MLP neurons of a small language model. Each row is named by its layer, matrix (up: input weights) and neuron, and shows model dimensions 32-127. Each number is 128 + 32 x the weight over its row's rms, rounded and kept within 0 to 255. Numbers have three digits each.
After each neuron's rows, "fires on" lists the tokens most often at its 100 highest values on Wikipedia text that the model never trained on.

L12.up310:099126076121096069107114087149124156110091131116139107085152086126134166095140109091220174101140089161088131138155085170121148071143096149140154124160114131131073108096109119167125097104169167159124108097100140116157083154115114095170197164167031127139105186149123112141150108134125152069
fires on: "ed", "ing", "es", "ied", "us", " do"

L12.up442:081149078168097182124156153113123167120164132083145124077162068133106178145119088192119142113134125159201088114059115095073145061134083079151095124112088099119153128123181113143205145143145163108168139120092123197148158174121151090136142071079173119094095113145160112076136124126096134166
fires on: " f", ",", " so", "ly", "c", "ied"

L2.up109:099166112057085116113163101142100163110133197070138144173132151153202119096170089195096090183116155114120119160127128124118150110118191151135132092097131099145117105172067101146143171109142086060156092112151129177170115108144077132116135109095053072133112114090100129064120129171153148140
fires on: " sc", "ide", "ian", " Sc", "iet", "ict"

L8.up691:089201151158039124168199161103086200104166161114142134100129101147108102122138164176164103114104080156108134145087077119155155131099125152214081125094150131122109168107112143129146141084148088075150122105110112111091210084146112093168082051085162119089114176192133148108156132162136139142
fires on: "m", "ly", "ost"

L5.up444:095155081122173181111152119126131142119117069135146103094103105173108094153134166073090157109161132188161131075135148116171176118205108084119096056156211185148121126127156123128150150076136151170153153096071188190131094094132149125095099096159130097131114115106165103087159096187096111134
fires on: "an", "k", "im", "'", "end", "ub"

L2.up556:138148104125080113167088168089152100100063040114125128079128117146100070123106112097115171132209105158112148147106152177118151159156094073081061108179131135139170165194139151082099140127138124114198165120130112140140107125134181149108141115117112177106120124109114083146148136174146180078
fires on: "n", "w", "m", "b", "'", "k"

L3.up331:126104092181094166118149085066165134087107223062119179069091132099105113146149119137102116160140091101077126131153179127085143149091207201113058083132123094197159139098131088111165123147147130100157148131149145143149161168128049116134221184050114083140131108103079157093114105181117160166
fires on: " Sc", "c", " sc", "cc", "all"

L11.up437:137119119147154125117099060140120132136103128120167142087164096092110172103108043077167194143135180143145076154085093122060117139144081136160101130090064146150056116071145175127098156149157148185110111144119166095149135113113125133181101087120094117083174137144117116109156158188117132168
fires on: "ed", "ing", "es", "ered", "e"

L5.up413:111098098101155154126121095140121099072160100077081133152109124137165117128137125114161127158132135069128078151111150081116090164126151118136076190162052103108139105154186140132135132135112045102096107076160173080176142157147128132139160125112108127156158125094151104097171152171144124125
fires on: "-", "{", "===", "\\", "is"

L2.up651:137103174101141171143076121146151156121097084121127145107112172127162141150129124143115095058082105105108090077110156159122103142159094169144167145177134127153067142121123113107111150130147118118079152071122141127101137184122162091124129082072186104116120149167137109145160095061144166144
fires on: "\n", "==", "iz", "7", "el", " =="

L11.up165:125186179114151185157099161132147146081110161090112124087131132187147138168101091111143068113115132100158153125146105105149149152095168134137075127155142177153072154178128123108091100081096167094189105107178159177099123131054181124118168130130132148146085079125105054117115095107139145102
fires on: "\n", " (", " is", "/", ";", ","

L9.up234:090129130187103077123100171157133153219146137141095100103173146100094214124122100128130133207111084127113160160136104181135127083130191162116110121121067144122124170093140129100084117155142152135172087094117147098132170143057132138146190147132128122106106065160110104161062107116087038122
fires on: "p", "ad", "in", "ro", "n", "s"

L11.up475:115109103141134151138101137160129092147112076129170160118131114147173185138122110100172109193138126048122133164085089060182164123185199134118119132100080107122158157141153105118106159150136115117127183146127105087094086109109126126132170175037105179223152106155109057162106145165075095130
fires on: "r", "erm", "pr", "pl", "g", "v"

L7.up431:139103080137138114133154174151149129114073126139070153100125118041153153160169134166157099179108136200136093158123227123126101118111133125118094125152102085115186135100118145128093177159109138148160116103115147177120171098091110126131160177120145149170168154081109103176147168124152138087
fires on: "v", "ov", "re", "r", "z", "it"

L13.up472:093114169132204115153141141103151131148126161056173080128083134108113103122140151111167081151117144157134162095115134120172158070118115110107103079111122132070160168131136149163116114159060143133086125175106127077101050136074102153144115121175197177138211130092109164129185162184152110101
fires on: "h", "ad", " th", "at", " fl", " all"

L12.up509:152057142081121142134170087178092138148060105136181181126109175153157107139174163114082085157147120116065126095105161135154075105120160103172177148154150173088149123092105148096030145148087127108169187131147071147167131112136088146071156206120106139096131148159135113130186111122124153124
fires on: "r", "n", " an", "re", "k"

L2.up73:135146168155159146150124056179097140123116105131096142125110177151145128132138082125147050110078198103172130113140150090159124138122042162138119141136141096113108151144145153121113154145110125056089082112149090106110133127117177151139110111121145163136072118106108098110122081070149166132
fires on: " ==", "===", "==", "===="

L7.up709:123131147103117127140076130136102114157176099087110124137108115146161081139097139093162078144133083045115109133084165161105163142142166134160110112105068167125125116142186098154149152067053093113108102133174168115157074155096097195126133119158111165147153123092120081129187154181151098125
fires on: "-", " (", "{", "[", "/", "_{"

L5.up96:062119113141100131121173106147140058113111144141146113098070132155137090118097153131159068182218170181099085144082134223106141145126163163152122119155160068118154135163154117119120105158183090156120107175109161135097125167150103126114103128105121118149199117124138074116126114165137126113
fires on: "er", "o", "ob", "ak", "ake", "ur"

L7.up284:090112132126127088080157080150095119138160143137189149111141150119130158081148167102117152197162174093147077171205059141143135157098157148175087081112106138160112160177145167076145154133089168172131160151081076092202120114089147139195161101091144182106135139151109176117127136161106131166
fires on: "ers", "un", "ut", "re", "r", "oc"

L3.up657:091145094116127119110220158119059152135062127132144161126094096105165069110125129154156060089130085182129168145173111139150168104117160140106084138121106110125168108142123174106079133143160138118174156124094124092154152116100157104135051158212055127136121081141097103156137126127134138148
fires on: "ied", " born", "born", "aged", "aj"

L5.up33:122092143103169130152113130130158134163139076095185096079146116122172078133126174135143098129093134090152142160151124105166125111181165132086136200084120180175109061072151167111091101174154185138150104135152075099153103175104134101120111117128147126126070118143082157078100132101082146106
fires on: "um", "i", "erm", "uk"

L8.up394:110147114175115149134129110149131163134152153069165153139131123130128158173070091158107131106073103116156160172158085144103139117150192115126116122109118149126096164106152129172142169148101136115134146077135165047150122127133104159172225103105122149119096037156047152117085128196120122102
fires on: "p", "et", "oc", "t", "s", " inc"

L3.up217:116113112155130158112147136167088134116093201079121128146123080082102133132135090180176145146059138126157133094162116153108115151189156147127107112122157121115084084137198134077165079126115076119158119168090120079078108170172164132065140101089145140137117193111118127093079125121113118101
fires on: " high", " trans", " dec", " High", "oint", "F"

L12.up64:107146092093089169099122106132097119158123087081158157119128123111177143164140100155117111123101080069165170126077144118155171135099135107165131171126061088138126159079110098080123120205129083083120137103077216154111150135098200130101098173133140121146119072185117122156119162158094118142
fires on: "r", "pr", "m", " rem", "n", "yn"

L11.up302:134165140125184147124137122103150167191129197102124146160147080163162164130099150065117106171123141132091096151145135074088076093108170204152195154124134150157171202125161078102087112139125139206140171133110099142124087071079134176149172128135159201131154166112135069133150139081149120144
fires on: ".", "l", "g", "r", "d"

L7.up199:122128135097096160101126145106139144128160162092103129146119091117155120135111175098126094133104160196142126124175109114114083128127120104116118147147119097140177169135166150098085078135134122130135119085118130195148124098085140169128129178075193141142148149081093147112109125133127137073
fires on: "r", " cont", "ov", "c", "l", "er"

L3.up122:177129171108111139091167111085147172053129104143181097101131151130104092148104163125100118179170083093082148186152226166235156107155077120064123143171123121100126126137079101137123078135142123143128081125065139142196124126140100168108103114146112148135102182121097149066144131111135126154
fires on: "el", "ill", "ion", "1", "ess", "ure"

L13.up725:152143101166066095145127137104127136123141106125105094122108157160125116091149112152073011167196067104175150165107128110153111126145094139115132114160095136136067101124157122085103106153130135133159146076111090194070162112145115140112119143081051163124129102104129120173139104147148109178
fires on: " the", "1", "a", "et", "9"

L7.up652:090095081117145157119100107187156129096155153113143153102113148104097150143147158125136107105129128095131090154140134164140084114143082140048104124165120144119120203126072130096153108145156098140139134064080121146124063129104134167160176153210105161118212122118108154183065144109104150213
fires on: " de", "for", "im", "n", "e", "m"

L14.up87:150100126082174129138105104135138158145187105113111091153134142183099077131110135088136127133145146089145027095155066117114151173141168145156090157188137092118098202090124178178096134097160155103174081089140116161152165107085137136146178090144209113082103063149130100136076098092135143114
fires on: "\n", " re", " e", " (", " |"

L12.up499:157143099138105095141143133150074102167169152118135115164081118154152188138140130084184125084158147154079148118137125135151091122164108084094116156082123133145163150108113149077065110173135098112104146079147193104069131093088125183081135141094151126161190107129116125130115202167092113076
fires on: " f", "l", " th", " n", "ad", " cont"

L11.up216:102150100139105164125146168158172148145151085153111106106082129178190082089097207136137137115151067134123075138141097117131109141140071102083107129176102129157122168114101161119099134163172154113125164123138076068163102152105114150136136151144111103150143172127196168122136079098088126126
fires on: "m", "'", "r", "b", "9", "ight"

L12.up291:130214090100187094144106140114115117186107178112136073143127129186143080106098103153140155102104112156109068157156162178145161110154130095128103094138122186091096105182115182073100145120134162164115188106120111158160108137083071097176110202131101133198144165152162187125123103109091109112
fires on: "'", "ol", "–", "b"

L12.up5:132144153161181106154048141136103193106139107123155098145148109183152105181140145164136122120141119123104126103095151162106173137058109128121113161085128109070145131101185108171112158055173147116135183098175143148138112102137153141107115066120135052131072163112158137122224141131121172071
fires on: " d", "s", "0", "ive"

L2.up554:132062149065090102147147123100130100144131136147115178104117148135095076151126100149087147140137119178066180146189158096186168070087093124105117161078109104120117162155132109119099092165085110146095121135132137110140103133110098190180132110157157179121147127193080151059174133129170104199
fires on: "orth", "and", "y", "ill", "ory", "ess"

L2.up353:133138124077146150133141179145159108101169191112132123066162135128121090130098162065166159128149113095149130173060141115199093078111115130112110100125128107079152177067169103088142073107140083138141120081137106102175122157145105163189121097169116098072088122136141159133074119128145105170
fires on: "im", "erm", "and", "ve", "ann", "e"

L2.up140:093098140135080161168123122069097117099129137112168179102118148114099164197126117136124061134108132174085129072107119155096183132144121128143110102071137189106131111106114109114118219118112160096134122156125104118053161136170107125107147169106113114129091123139163117127143103198133136161
fires on: "an", " University", "ah", "omen", "M", "oth"

L9.up145:123089157134184123126176112126131144110127105121153065113198172156140205094067165121151080114176147088075161118072102164093137114109104148186158130157150088157152122131185086141112057153128094170120136135083129122095099155094102109091105150114147104111097125131195118137135125093166117134
fires on: "il", "el", "er", "ing", "ap", "ur"

L8.up166:131164133156125143075163105115146186110189111164102184126138153179182148138157140162224153115142071113106141147150116145198173109182144140142129093095093134110128131127133102134102142127118134093110086099122197135142166104181087126096074119124142090149146164159119158143167157202141199099
fires on: " th", "h", " Th", "th", " att", "ly"

L12.up370:090166157109140104118114132197057137116107104104155203063154128122140158153133136108164066149099144099109130183110114144132170078186071108123121109099142086134166165113164124137086137129162147125158113127095072068130123039100192110110123100175112126139082115143117163156099089107137127145
fires on: " is", "or", "ed", "aged", "ied"

L7.up758:112084085105139143107138116108091140128078187085159121157201110107146155120027122123092118138143121104129138059148167136128147139093145104145114055133152076096129133109149134139137151081154123167110084146112133102180144128169187060102209163104149131104161128137129122166117132162137132114
fires on: "sh", "ar", "ch", "ret", "-", "im"

L7.up597:109119149109125108136123104147127131142129111113160104166134144103088107126176172105112077132101045120171177102129118097129176100125132133151139123154150160075156172136102141090080117120108121152148167170191175142146101118139051137161124122070149131116159156140141162121187127119087130129
fires on: "r", "k", " King", "en", "ank", "y"

L9.up410:131141102098115150090171130105113111094127153179185141124130135152142123110123128124130099151082143172189101111143093159084086149118154139151103093134103116198165125134154102119080135116104182184121144141153135177180077157071143190092179187127121167113158127142089087110137155150136124169
fires on: "ed", "j", "l", " at", "led", "r"

L9.up525:104083085130143098132091124087109202063075164091190164129140159102108117117135061201115077138156129127115161091131121127124162136164129151028190079102112144164111181151164099129095113157139167148121200153153142123160116150159137149126163117141126098083169150111144128052100180125071149179
fires on: ",", " of", "ri", "old", "em", "ial"

L2.up31:160088123173144128134145184148109156144062131187200152172132121107103169126084135116137123088097147072146147061149159154083123157133147115154064127156139129168120179098108171114096183104112156176118087202105084161174149125098120092116156155104092060143131118106152119106156136115152138128
fires on: "ent", "sh", "en", "n", "ak", "ar"